Part of a small language model's weights.
Architecture: RMSNorm before each block, rotary positions, no biases in attention or MLP, untied embeddings.
MLP neurons of a small language model. Each row is named by its layer, matrix (gate and up: input weights) and neuron, and shows model dimensions 48-175. Each number is 500 + 40 x the weight over its row's rms, rounded and kept within 0 to 999. Numbers have three digits each. A neuron's up and down rows have the sign that makes its largest values positive.
Before each neuron's rows, "fires on" lists the tokens most often at its 100 highest values on Wikipedia text that the model never trained on. A number after a token or word is its count.

fires on: " also" 30, "born" 9, " had" 8, " it" 8, "ly" 5, " then" 5
L6.gate32:461570543475528424499532517438503473559528513531464452515504479499468485519489472552511481526501527536413530519508559472493500508472570570535486587488484467443508470422474614486494457537510515516461546464491476496582521463478552520519520441455454479518533542512484557519518505490556482484557537517568525482596532515525482468487475521553483513500492431456532547427467496405396506465497
L6.up32:503588540469513443499537478486507461470536535504485552496526479521552483504436478547545555445546524435467534524490578569444464459559477597469517505454485497462584536476455458490468535442500541461481488513487480513516470542462466502474551408566458456469517525444488557523483509503523508475536537476487554516594526466492583454465563525551508490484518442508510484460555444513455544507514

fires on: " of" 32, "ae" 9, "que" 5, "," 4, " on" 4, " World" 4
L7.gate213:489544476545533529482537470469576477495554461507568458506418514503494499504529569465526547529469538529522423518475544480471511532468437456529501564529574481560484487499494478462539438552446547480562494493442514540557426540530498494505472481446502600500557433518543527529474596493530472576493551500519506543483520510521497544487530421493482440547479567473544543573469497489517481479522
L7.up213:529458470523498537469492539527513487442473426477462515479440473501507483484556501463512483452533514553510421481486501487502514499508504474483519510457486473483477528539466528501529462542471450498598482536544537595629511472444481437495505437530517495491450451476518485476556599541573530492503523529536559450444520513518482515475500480505495519464516543561435480477451487477487464483442

fires on: " final" 21, "ial" 16, "tic" 7, " Final" 6, "2015" 5, "2014" 5
L2.gate194:513505573528516486543400528463589463557583486531494497474525490497461508479572492470501496448460510488517503521440560524498452463511453579515530514472433486502506397471485504507412452404512460541461481461475493537542589544535550482535452443464505511473519532519479486515494492445495456498447568472484475470492471471590500510463481497463433467468546498492463518451486464593567466496537
L2.up194:492531509469479541561452501480560480499529475508516565565471493476498483495577452473497483403484489498566502445442552545484525478509488590492519476491444433509555474498529493474513458424550464531568528495485483529452562488480476493582531535499502478495535545520462485501489455443500407504444508476475529502472482516550511544517482497468414450387556447525422462538469470561516524462562

fires on: "er" 14, "l" 12, "de" 8, "r" 8, "ke" 6, "el" 5
L6.gate51:479557524526515485512484539513551498527439427524561490486451427516465568448426472491477477465446487531463506581515508474509579523523498534560444483521466499573524462497483482538594519494456473508519505491517536483536471530521516537548545613503447460580446550490520579542492453527488479509432481495505549499496495479465546462558483470442498478541547444550475498513528397462534510524434
L6.up51:458467500451515481505512504556512520481582468461534464473490494500412502531508532560518373506483466459507541512487448414482488535507506500548436566531493607497432538425511499493518448472575499513479487535490486566481510458430523469468507515455477516480510557487461543590498538485541475510539525496475475500535483481494441501495526493532483584495514418614591530475492518468507504608491

fires on: "ing" 29, "ed" 25, "s" 10, " no" 5, "t" 4, " after" 4
L6.gate35:465518472512416518553516524542514495487497542498497498504567510510525556485477503492508462482572508562536540407433455529478511503406531561518464574489445512500504531538547520416433439532499455492485486478525471488503495487468481488493470521482524517475507515564525418521566505502487522512406548425416472512530508434494453558548394478500477468384467503522500556467494540546446432478488
L6.up35:478510554522516444466480463549586491530579544410565546498472487428497492482464440556469508459533534532527477473527514446517475443481588534562475449514520596478465479512560536516438534539529438553562536449462532483506496567509576498483510519448506495511492491509564438531513450407499498442439534475487504477477558544461437549514435505509506500540524517516498493496532492495498464503546

fires on: " –" 14, "d" 14, "it" 11, "ing" 7, "our" 7, "ion" 6
L7.gate46:450447501471553497548528585450504516480461403509510536565498551477560473598487496534519527518431536500458461471441530534518466490549542585464437584525523432503443551510426565569484520556478596453500570559510511472492479487473520405427523501487492495521448532508497561502553544485541516530462515493519483441525466498579474514429469495477553486486437489520462536536490540564515566510519
L7.up46:529514453499495512531486582519467511499488485495450508476489460478572503499458440543574487482516589543505532506555491497483455521507476483425560649490487548446527489464495514467543471498507442457441481506495507579524479507539502584479430421524578478495569438509459461476512452517479513584424513516455537461504496501541584466423561504491529460486512535504548487453508532426433502508498

fires on: "-" 46, "'" 8, " over" 8, " in" 7, " on" 4, " or" 4
L8.gate129:485493464421516514458437521427555505493385449500483456538500469487558561557504463494528500501433538559490443524438478535502540515422465457495491492458494523588543540518439531476457523503445501462470452502510491520531488553515487504560472524445520502493524471560518499495545543511455478525501513457480416479500486484488552532419491542361540564461516477451533540409509499524497455514450
L8.up129:564473536488527523515475529486461435495436441469499548512515449449542465477491484491526492526493506538488527482445447591506573479528461496552471547571456424477515485466532522534450536518497480504499453523469503519411512459550506511479386485492496574491541474542523518486560484520545526513558566505544444554469508475434526551476573544472447438451560477467535558439483524515448504492416

fires on: " top" 16, " power" 12, " best" 12, " h" 8, " hand" 7, " mass" 7
L2.gate234:447474489542535480515498400515470550516475447551458488552477554442500538440371593439483535496467493574472550540550497445463476426489488491527436504535490546483502473498496531446554530468522494455384546542490452477471461492525517536503546566565523520577522496528557514504472501523494495505472411506571488517429482490460521477523502481532600488442430465473544524431459508517489483515479
L2.up234:445520573541523564577507481445471493523541486554520469462489509495480511560538565516523540475534485483479559504427454539566497440565468464467509431493489442503535490476556572478545460524468501530519456494495391532493498465529514450492553533495541524509502544507460547475505447521454488561440471514467413449508496513461524482474489471428518512514470471494487524518517445488500489537580

fires on: "," 94
L8.gate34:502558554521537472484497583466541469474464489484475515478444446516474549549528474558522521533508559468483450421544553532456486484535537551532519495485457485503433482478462519463562501475403435452509478533468485475470566542499441543515519493515522486438545465539414516497461521537457520604529490462423496495470508460505496490485497540484547582555596566470500534524526458519425528490463
L8.up34:451431435555523512525431541552522483539436425586467453430449497486448476461531528491435548512500573527529538492511463518527470448543520521510450526452438467499537461472402561551506523477466512483586511533483522476516467464487477458455473497483510476464509536498456511531500504398487493492478527419515561524543446484499497488385483481508545512465588554580465508519482449496496481501587

fires on: " res" 21, " cons" 14, " Res" 11, " rev" 6, " pers" 5, " diss" 5
L8.gate95:547590548441506505487537500450499521542549565503494482552509513480495551479428516471497487511545511492506463502554519490506457478419520476514572532541533447517478523473541600486493457499499513525563534464519548497436514417473519551573497495536509463503393558571506471553505508549459526472457491446532478500499425485493492493448500442508551532481415520551519554454504496460482550504507
L8.up95:488510516494521580537593503532464458512464580458439456409482514472483526468495471413541497553582486532504487471596513518514484490525420471466523499573528517539485530447494536488452483553553484562507519456540528571526505541514553528499509535484465551509515528580530492522481452500444562514482493472565510545512505370487467579497537475534484503537449519448487581530503494443485538465477

fires on: " under" 37, "To" 14, "in" 11, "to" 4, "S" 4
L7.gate241:523420451527535521535554488475518454542450524495524508496438520489470472509482457448526421437516533464458509457442553580477460560498536425552520475517443507459484475522506505540428498475467496531518530511525533523559515477524458502493514468527441509521453487498487585518454516513433488492478428531552483408467497503516526533554493510484561517472531519475528504555505496567448554456476
L7.up241:441508376476504546562507564589493506537531515529539484543539503466517487399516508506484460474518517427441513466457597544508565454545498459498418420478495530574467466489529504490454477496516491517519563496488519546555468467509542446491390408509498543535525509524551506481481549562487507546426454491540521438497450453519514525513533463572506540473495531541487490494531461537509551485476

fires on: ";" 27, "8" 18, "9" 9, "/" 8, "k" 7, "s" 5
L3.gate206:464484532490490491523467480524528507507504485473425521556500522475483468540462492530511525441466505487469447464529473478434465531504463440459430513493541538470560528471446523536487548513551490457514535449486543450550389494509541472448505584472491455508533546548465531516566515497477519506559533513483507428560495502504484559440408512502460438512483533498502527381473485538495494540538
L3.up206:450459416526452527550397454546465490532510412479500503552500538473546477591444450476429488539523605484476516481567466471482486525481520460470542494512476448525516563475487508463498513496553429517436528497473521468508516436416566490501516496491462477454570486524498549544493473502534495567433490453468513517568512505511500493468518492514587491461533467537569498479487449446502510537558

fires on: ":" 64, "vent" 5, "ter" 4
L3.gate176:485435586528450417547505557530541544568530496498512520484444483540509520480451475577538462468541451531469457474521490514450540467604522505497503480496538511531534493403514527578494450473507588476445557450433524486458425565543523488522482577430477523493458472524527468526489501580448482486445512468493442432505516536496488474500521494557468532524510504481532497537468464497463486453479
L3.up176:472504522496463507547484450537525459537527492532442514507461536530510511435451489570585484486469524540513501483520513460505540506538430509435511540581518452447537524396500584564491545502524539451502474432496490490442455561451551561436464450389568520445502484605502512483441471562493505545433534489522415482518469514461446536444496553481489533451546502520501446501418496523443520519476

fires on: "," 41, "." 22, " under" 15, ";" 8
L5.gate126:522503486593509527507484467543500546612449454466508522531471471496464480477525482421520546474482536507519475510488409580467488470629464523584489431504524501568425534498529463457543480507578447494497520530531460448503471499506493514564495476529478618512589464500469534467465479471462473507403505492475493524479511526515526472466500503561491559506471589476469502582494473501460494506518
L5.up126:548491476576574517508544514484509516484524447472442543481510481468540519460470503502528490552462521540524440548469454478484546473507444551540506463470490487495462503464540527533387478536503432603604467485426523469484538510522549503542564462511490476535528460453494505424486546454445463583478497488496521470512518514437530496520515505576540485471601528453474518493502597469568512593492

fires on: "\"" 31, ":" 17, " of" 12, " a" 6, "day" 6, " by" 4
L3.gate66:536522522539493572512528466561528480455465463494456537447415501566530494474455487536516423507528464462477484565552436459546514524445540540493574446540540505551561473532511540485515488468494507566489548472571474523482531509519433512478553468453486475537496491491509474522471454482494509527488501503463424477474559514498425458543483501469541447578518462449382484486528534510485503533551
L3.up66:518499540461505551517398492462468475435444501484402489417514445510574480488552486531495479417496463552458474505472574472470448526442460534532497493527505492526511525511491534462476454498484461467509521446466504527456516429492567472526487528447488516524534411481508488548529493438526482485414468564503560561556526496515464449480511470484456437455478532510492505536509490539396444477507

fires on: "s" 28, "d" 24, "es" 11, "er" 7, "e" 6, "on" 5
L3.gate7:523473507465456502510486486462570456432436443497481487463596434467601509525553469583460555443467496525468456515428525468449502519506533472493518546442445481547496521493540517472510493432530567433507537472548475508489509535496443529527481474537494401498485494457533467515463498421478453487507520492441513492427456484491479535530484433503516488534494552547516495498475545519447577454443
L3.up7:495452443504462449528493533478568435500547486479518503478590550468495531483516500580494534556477499464457517516521526467435491502452506470495390534484493487496488516580507502504461475462445561517538533541454451500523470467516514460538436485398440516488511505534498469496463527459571511523496552469493637469498544472510454532498469520484434426460621568502501557479518519504513485513434

fires on: "'" 70, "ea" 7, "ion" 4, "aud" 4
L8.gate53:473564468549532538471497464506534522498470524479573526482497468445602487571484470533536485516503556538493492429475531517552488487508506563471557534427469530479481460470490475512501549462477524414467468568512476473542531572487525539514473484476563541548560522491512463505502548494535525531513468530508517523504509459487456486480498515435518428495496488592492485538520549554531537470457
L8.up53:552525514493502468492538521565558482448494517485497520482476436437491597529516545535536497501491460480571528491438486541426499503464533549483483539490461486553458436478541497448413498519511482564550571497488558474473497481514489565512438567517503538411515583492412575428502460530496565480483442510462478495447516492495467491494478497504523547521507475486446536504450465476495546463480

fires on: ";" 51, " was" 36
L5.gate128:474466543471533560490436495485445552536483440519470452499531557487560512446468503577499497537454509502522490490516437572462539510453528495479442470470485504444553478510422491515516491456500479521542564495485473478463536477386468464490533589500473540522513563504466469531501414471423384513525533571481511548461444498513513534490491553492446447496518469464514516500446456542503499486491
L5.up128:525562532503533546480467449465436489459504463480552497502496540509506576445467560554407477508537531518539484543488471428502517485535439468488548529472533529445456465524524604472524493485533484520522558550495499448488454508498467461489523496510541493487450508489478489431497503462418508585447532475490525490460564426546550425417493449508424499605461480447450530471527492546502542497530

fires on: "ti" 36, " most" 15, " |" 11, "-" 6
L6.gate178:428534408548476514500449516505505472493425506524577514556497523535433538527488536499479474553496462566520499517611515442467467520448531519453530517486570535503535462535473445457586595555450517468479491515522469520499550480530489445493473586548472507490454488501471568520515522556458486468482505492519497364449536503539486502536492527515498475477438524465560464473493458521530506494576
L6.up178:499461517498457523565500568457484492464456533476504476520482445519415520513495475499546584483567504499535457517521495446466530486491520473469509486470500548533605486481526519481500532505469512552539488425456484446492452468542451505479457597451554554505446466528525561480568481526450521464526488536506550497513513502601472477475482506376453501476533563448526465426495469476468527497552

fires on: "%" 36, "2" 8, "8" 6, "It" 4
L2.gate85:540471521490536486476557494528485462499595458434495528536507463467495539522386519526461504486487450534501425489549519578595423516531450473466474466497482496523509552522510483445501459557513431555472494391478491478537520516515499487476543440501521450570433552524516481537523495441475527467521492556515540525511493467565558534439464477596581477546498485453494528410551435553522480537507
L2.up85:487523518491557451503495511514466567493415466527456471472508571450542488496490549467479546567451478520529408442587547444524493454575462516503507456518525497530486508518413541480564532501450506485555499480488475454492532544468525490468504460447537470442494505485483522527527393484453556415460493514534531470533441489505479517555480486495490495500464526467525485454562548503546523463502

fires on: "." 34, "ter" 13, "to" 7, "al" 7, "cast" 5, "in" 4
L7.gate217:483521531503465497489494448518546516484447433455500579513566465470535495478535500525491564493556403462449486536484526566492509529526456415567535526474532444539521492489474521543489456433494504479512583506516405439464457495553505468536504427482575501541511529527537527528502556488420447518488476480460500494551448570525533513506537511511537552442483493528482514504437494526508562546493
L7.up217:456510440519513483428486587537489568450500410512528479558452501507542545492494532499500456456494482439477496498424536433520494484475510472521505504475542451470560429537504510540495468444596491544482510443476521524526478508504503505533494476555492501401483501529547487506532482554478455492432414478510615481463516601480547493530436491468531519547626487525497502464537460475529487533516

fires on: "," 30, ":" 17, "2000" 4, "2001" 4, "2015" 4
L5.gate113:454582516530511500576473459577489515440536490487475536557485537511517479418535446572493535466504393507513433579548546472486522553482530559482535556397501508478533517456553484507487451498544452485483550485557492443515542480481505438459556533455526447461474503536501470507472471531516484452507571559481460483508499492450558474480551471496488562536486598405463475472527437496548498550598
L5.up113:531466510526471481516489432513474534496459516505523530486466487467464493534434438414488431475502531466532501526515476501449494535511455569514442551558507474479537503457582491510511527511561491467466503575502534456496450428482442511467409497498466517495498523545506467549516509511512465521441541484543485481439443528454475531486523514457493487469553437437466496602479533503564526536481

fires on: " My" 17, " his" 14, " His" 9, " my" 7, "ter" 4, " her" 4
L8.gate82:547570542482499413470516440511480483451499468459529543456441477550586571412485478493536557524545466495463462485494553625476451474513517483410433489525531489440469517527462517537487473504514534543463521491517448479493488482571551507545552560476550492553515450460490525455481470510568549473551511537439462472511494532485466531486517408560475506428538493543450409553508489506452458505483
L8.up82:487532501438473555481567529453528494524509544505484537541467360481524463536518557478518476523448479460440526452495513522508475537567427520558460474530504489436522541506455533532477429440516563529553471518547504628491500460523503533497481474477467513538522427505483556468421489530502556492454506510498437506541515498462526530529501577565526483560473464508456483441502551588502525582495

fires on: " over" 21, " States" 20, "." 19, "mit" 10, " down" 4
L5.gate225:539542419491447471548464492495536468490489503588505495495528450506463461481496560545514545557497424508561420534472447514521516497517492489479463561533527588513505588454498533500510513437439490439513466479493476498477481520450498408497518487525493523542525454522426534454568588491588564460559496547474407534464500482504495531475483510531480490494485483535506554560519599510489477530553
L5.up225:560525560529503517458428459428371555516466507477467417512516523500400527529535478500458455474418480513506466533555578468442430451488499479537513524526478531528518527501575486500497503584465531515502492544538545503478442548491514524576397537494445553500532412437448529491499526552532509500524483489484489539497506534530495499466449492520478554521486489493527494495526467450514449465558

fires on: " His" 33, " her" 21, " Her" 11, " my" 10, " Their" 8
L2.gate185:490574446490518497475467510468509504489540492438412558559503477466523520434401549520597494520506554543509488437526537478522513529471476503540497483459478542510466569526491496494543503541570545475428555547475495508534505421481531513517472544470503547453483557496471470452498506526497533473498490423508490512524441502453522512529553485502480501469523465535421477496519578533518467534475
L2.up185:512507435488506514479519491540437456512516576433419542537508480489518585464491559550575493508469541473527529456556478486509494540432528489525463513447489432541505525534490504534548545499540548523449560550529431556496499507465471506577492552560535490485473513536506446504509493505490490521511574433557549532560492493438489536476533479474537519464531496539463397480502530517514455487433

fires on: "g" 19, "c" 10, "ma" 6, "ac" 5, "go" 5, "ed" 5
L7.gate145:506560489417465549510577471561541520539552539587496504489552523515496501517499476501494498532444481465448493483491498513547586496430545537494464523529540541420511472590540492487534556501496461474544551543548479591444486495428533500471462508435508493481478510564495450497458500516562518511523481494533519573451501496502528529499564516506471485523454441531470532527477535478436530528497
L7.up145:509442508474430487483514575429482450479491441461512502451536515501500402547494511586444490488500474528481480453532485452424467508556491537484432504503424529424535440470458527468536455503495511548520410513463503489521577557473544441471499507473495544530480501446452479501516450511510548537523498527493477555543481517522449450428516548513379442477588435538503511531559515477486587510482

fires on: " |" 25, "na" 14, "ile" 5, "lor" 5, "ik" 5
L5.gate141:415489479574531542474573586521486540544526517517576579492453447469408552464483491450534484570460536498478431457542539481528506468526496575491440470540512507518522531510520573532484492522552527546451524529509497556487525486477486504577480433485458587508465557479543515478516519518504475563532428496510530492567511479476518517447456518449546464478513529597476494462487562531492455438479
L5.up141:487461494561526582527569482442504497553524524476502533514504495450470513465541588487491638567514482445500419422458492507514486506558436505515447495546552541575528469502549488504435515452518474540473463537529468493514496455526499523458569436499474487525479487556528461575492464492545448503487510506495529487443509469478462559437512532544503535536457447440430560466507472484451443494468

fires on: " bl" 13, " Dr" 13, " Bl" 10, "dr" 9, "Bl" 7, "Dr" 7
L5.gate191:441539567461464525529486464480439560497570498487502448397450450512414467523515516472495581507463484465530500436450450476467402517447466456528478497512432523417457486480541519438536515550482444495500532463539487457408535476575467533493436507483447510563447470539536580536424462465499543465477509458474490528479493502516536544492594459469510509504451450510448460505525551464499449495454
L5.up191:504524563469477477505527471522424500499554520507484413502487459473498461485482486497477530495434525419488529501469512511484468476472509474532475386529506489454519491500514544437514529514479475499554538585476560562460507533594466454486436414505395523524483464521443545445424467460537508503497522474514529523456523433479566474422595532458528488465536465452473519464567508476484442521409

fires on: "r" 20, "g" 14, "th" 8, "c" 7, "h" 6
L6.gate169:526525519529437516446528474525551443459459522482437504407533553454525498495455501592504524519566558552561509486501425505478527528463542590534495460456466474478547524466519455464412507458496495489552483408492503497494529555477523446486481546476472497564573477509499553585533474491446509537547487492516556470494471475474459511456490534523502519511504497538553470447537518466499463506440
L6.up169:556496454419520415520519473494530522535490498388592435493491542490525509530489548485524506560469446554505561505457488540514512513574466458529486536486550470480512474425507474516514515480467411521466495546425471580532505535464486462509500571484484502426466514534457467476505501478506536527511463494510467489489464500465414521545553420539467523552524552479483509472549480581569416494448

fires on: " |" 56, " both" 15, "rd" 6, "ren" 4, "e" 4
L5.gate200:491563458496420500465558509537591442550562476482514538495496462429530555469506498546459468488482510555519465601498514521484450576511478483479507570472520490499523553553515535489533529555470516508494518497528421446448521536540520508429560524471480511444526495445500544494401438508479501408420449518481507472464495510449527524528450490594449508518511499505523498409486469468463512442410
L5.up200:464482483424407503478477530485507479418473518575516540477502486517477418532461498542413542478476496503452517522451520493550498516473516473565514482493546514546474502447517480491497492598476491498511440459492436491461493495504550560502444527481492496495506444502515509546554493470430545471549545535533454501468440506491495369561475445481466505493558491505516560465491517495503537426445

fires on: ":" 28, " San" 17, " mo" 15, "Pri" 6, " Pri" 6, " mor" 6
L6.gate171:462562548432520519467430489406576484498526468524455421443562503521432475504509498493501445454482474456428463542447484516542446482514584523486457485534542494544504538447495438462448496521454499488498511528459500493488472457554540544528518486496498506519522458397429459517550460532529499479486464486572469482489583450450512492480514459505480439480504461468483507525471548505492515558438
L6.up171:465521545517495501503445524394450463554482433559505503583471499477525466474450473520529515499515511452437498473465594491490522545475527518531456493494514449460520499506517541487554522536514475515531456597461515479518480455532475433521499517485511557576545424530507457477438426511568483534395566504573513485488506452465523503411553488484562500456474470513479517612544565532464531593483

fires on: "dr" 23, " U" 12, " County" 9, " Website" 6, " Dr" 5, " California" 4
L2.gate13:474553518533494555522478529488509407494491554465571524507490481492514455487539507468553529535507497477405521499525512476504446530502467490531405480468474538478464568472502434509445464490465537485495536519459476526468473527479485532588489557557560473445463429561553529480514518465472538500500477491513472502528536489389514505506486519587522447508467493510531543491563494485503467475537
L2.up13:438443505421551515579563499509436439569506551498446534561493445498502432519494531460484555533471500471481477467564502519563509461567513492487471487495509459474554436523464542441496531540504511501533473521455501518532551519476462463550503456448443462489561537529506467397453531560519531463513546438544501545471480466466493508483587504475556519448497512501484409494471538491552412515489

fires on: "," 93, ":" 6
L8.gate195:505536540535480556407488498554492492583471423474484513425456465473471504587455496462584537496492509496522512521518562480487436495481463490524502492527534511434448460472509456540623441498551470445532497419548459482410488477512525508489495455503476559454526537464426528524534572489516507560455530464518584399475519501436544498460494501508479495556537526411505517528537457495466501511525
L8.up195:510565456477506468479522485517496501457556478580553492463519500539464498556459410511601529417494482399453501461493540479483480506400552495519503470494541498486500496489485562570568445471465545481569507550429516445529518408517471478490508387455536472548524413564578521472465462521431454535522465512534519537488538510531568509491475488510511530497542522505571520552511474483520503552466

fires on: "ed" 36, "d" 26, "ated" 4, "s" 4
L7.gate162:477533587481474507500563497501496518469417496538539479474448456454527492514480545489497529541505503610395553503438540592495501528470457622470497534579463580534479516491518503531530533505448522529571541470531490531446476488475537545456537385494517443496493453537441550448512478535528506448510431498487516490535509454536469486463475502470446538527489427493493470463488493598430513477538
L7.up162:482546459476455484549509492500419471474523460443503522516517506467523534530437569527444502466559517561487488459466541572553452509523519505446420512532481449450475558486554453479468558428463483447486439482435462520494440500455499457497478481444472526505531453448420460554573496482494487573548558484565505470523451554502496537485500518481540492427519438510541496520482560479437491471452

fires on: " Go" 33, " Wa" 11, " Mo" 11, " Ca" 8, " Ga" 8
L2.gate108:444525478462558521468532422503501483519517479530571497516461488471437532505400551522494568548530486537472535467466477535464554466492483529446505497471581488448513475454492441445496501479536548533535550507513552466502512500427515500585496550507566447518536494534515455483501517571488463536520476402503482589525447547527498438544503502500542473457510468486542491540498508456508471479430
L2.up108:482531532452533566515561495505495502505517499482550551487426509538471496517460542575503496501535545570471546515481490508507535490488522565430489519455570480532535482456493456498484523461582518595552529485503469426448501480428547503477476512498528432515536533544564432538505503633480443552534478452482532541583443524562540429552497524534524461499494495497514490557496482436428488514473

fires on: "." 45, " States" 16, " Kingdom" 5
L5.gate61:499430392537485540473480495453515507498432455512384428528510437533511491461429535553481541506485492514511541512493535520451471506519467521517526566501477489497523540540505505483557432547460538560475481502568488519439431474446443495512436615482551479506499421513476574408419544533491475501492480490532455527504523552476444559514514505394516525552422485499570458518511512570548540520519
L5.up61:460504516515487437553479484454534462525445504468458496526476509518540486471531460472541499466376542494460545521489537392494536467504558548490491509505526597532490460502519446573545488500505538485577525445543498500544457540471485494551507501472490533452514466496466568414453527460459480449551548484493499553389472556422510498512585520459452551449552477496567481509498488506458508505542

fires on: " in" 77, "r" 5, "st" 4
L6.gate27:461523528484543501469463540442570467528394527537512530455536572537479521541480557503553545510453495632507431452466473531536514490502518448472481489492470500558532415505482543528467522477497496507493467474548534441579486475455559513497529490552549425477527466453468454498577537571459564498536597448543433483477527543475527480545505440513523542496529481501466528493522570522515432490452
L6.up27:498493476481494466506520571491505399547516438480460472518430546512500483451486497478474510552482505452494465455548423474543490501556474476446539443484506503502489506547479498504485495386555546532526444471533529460470488482492493465472487552565496527507496486542612503483496554502450559392436533470598522567431511476466468564530485595530471567530517471491531486537588561548585442532421

fires on: " is" 19, " and" 12, " of" 7, ":" 6, "ree" 6, "ed" 5
L3.gate177:520458468512525499528479562553444472431442504562456503453455547511493485509443500531444466511551438490544478516536529491517590513452464529473499402480587531521505488529520530456540479513576501473502471529532494516483540479505412543503570474438594584563514482481447518500475493431505449496504527513474457526541582515579501526468424494428459509548481508450479458566518463532482522527574
L3.up177:589450457459521536539512561473486499416409473562469504428468512478551503450495555556453516525538434520516500553613549467522470565517579536537468422547546574453511537516506507499435518488531481508520507525480568481500519474474471551530503463493523542508531483538541529469484475524529488501495534499454430409577474500467522506535517592461479509527486537508556533511581448514476528499560

fires on: "'" 26, "-" 23, "ed" 7, "udi" 6, "mi" 5, "de" 5
L7.gate104:472500553501519522459562533518527562480467487509517536404487437502506532499536527474532527580471556611474455563443451544471495493445558546525428532496560465510514523465518487519503487523462470479471566510573385543503482446552502489482504516525427463453535491440546512461470500548468498583507561499501528478561526461481464486531529586487447471441508557517471503435487556478504510517547
L7.up104:515450515529505446474562537500519502464445482542473476500463517511531564515372517572530494521523556517551450586443476537496498505510549576563452512494509526563475510539441438423476479500522626514518489505518507526510527517463530446482496518460550475543534549512543485469509391536467541485498485482609517452510488415514475508590487529489478428441519478441491514499543464534557501496460

fires on: "-" 24, "c" 21, "r" 16, "g" 5, "ed" 5, "ic" 4
L5.gate79:533509520552501532423466431537552560518494470482377508503481511515491476497500546468493495474505507463559408539462505499466474459398424589526477569558434481469500493454532545518495467533484502503472584463570498458498564469484428460468559475463490520474487483527501538500428449510425526549482524492483472494522499455486482471483563491531493510552563450473498540471568550494494480438499
L5.up79:476474460469514520549497420522503463543409483435549436446527560506550454522415483474549459514436521482495550495383437513478518493517514446528517520486516558549502480507510487439511505475444527503566515531470540498507461476535496489542445473541573546499475540478493516562485515476478487491432500464466424534574512513469501567525590449486501462542490557581480504531536486510604510503437

fires on: " \"" 20, " been" 10, " by" 8, " Dist" 6, "°" 5, ":" 5
L3.gate40:426509528552510539530540550503526521415544596538497513571572563513513466443478479578486535505535546469477498523511551494549467518476463473492466446476508471467557469505506533529461539476460481505564509469557518466498553501504491546472514452483442504533517541495551536555472543525503506527451511511482502547488456431510467538541540531418467517540484524458460573524482481537428499534514
L3.up40:481543532518491528511564513434474521442467551494566507510549549539545402457503467491535505485551508503448469509516550437508422498512440453524551460492500486479484446505558522523458458479461498520532520407502540446441606529549519490527533473497500555553583503519539511523477563518530536505470486480510528473500483448501482520502515497484497462571480570447438556489477484550524478469550

fires on: ":" 32, "\n\n" 23, "-" 22, " Education" 5, " States" 5
L2.gate68:491492479486415458528583440487484508402489454541490519502476460487521472476502452543554533539507420494534482511450501541516483529512529484525494617489508515493572504473508466485413498541475472494495481512444491526554426505549487528453497526490473535518500498533479497481497497518477567509508498545502557565604431495437497451515507523494558515422545560488606593535486486503428490393455
L2.up68:463432427456462487480501507516467452547511439496526475481431553465516500497535532513459492452507499510499454480562485497460487473506464486493576551459454531535534475476497467516516479504518505539495420459503456514465413479479498548444513452528465537467500442536520506535464449431495478584443512554473491510527473468572457486498478464597573510430612500477439511522461497482528436565423

fires on: ":" 83
L3.gate91:484471461597453455547515513430564415528480403536509503552563419484521553537455522557535494489446518547487484386511485477438480555531504469552510456512504613481545477469517515506558487553480513465540468500462511441469488509548476466544473614549509489511509526546444460475545516499505482517484496497574526504458480542583394524511541500521506511538521572519581564521523516473513447480506
L3.up91:513503489499495471518552535493486593453445503483470523537506573541515553491501534479522498450536462518431480499587483401522492504460478476511561563501594530466535470466474572539613449476519470462474445461529581450451499474500527513528452498494475500506497476558523502529493535482501558492529445414533489482504498492488546579505510491511523485514509503499511496568545481495539495541461

fires on: "ing" 28, "ed" 21, "d" 12, "n" 4, "e" 4
L6.gate196:463474497501466478454553506501488546419479484523520483501548510473495478494483482543514548498457496514501499511470555496469474491488504557486475536518462529525546535513503454477434537467474482476582474454571475506510489559470490503462471496466461473507524528561487440526535458514522555559510544498521559475566466369490491478546538471465513493487451500465509504434519495544368491517503
L6.up196:495494504405460453458498565445453528515507515550515584448512542461438540464572528526477547504521559528523569535527489510497536416430541578503540544517440503443513494473483535482487532476492484513449474482467483389446435526585528430494532522430480453495524500547516412531525575521420494492533544453558578449500445465465431498469512425492538566472479461426555535483502519553517464485431

fires on: "ed" 19, " 0" 16, "ing" 12, "d" 11, " graduated" 4, " moved" 4
L6.gate72:456520486487527492412577510490459482453433425490550519437488472480496516507459424462438541521468500536498494489477533542525495489573516535470536529540540541438502489529452473494533525474447555519450609503497496460495461508506556524472540466461516478483524464492472509424536442541516521540545474525565474542573461466431441513478497488545465560474539482451593527484495531443446521536456
L6.up72:450454542482499422449559556541570462522483470552459539492486579505498457544506529509557488474541530489467489519520482490535417480503489504580555542495486496514505500449487537467566447519511470518462497447578489493464455457464496530538478467566599500517515525544455489524520430537494555486525433477499454520575510569426493492502440501476467450560494417514555388492448506436522472477535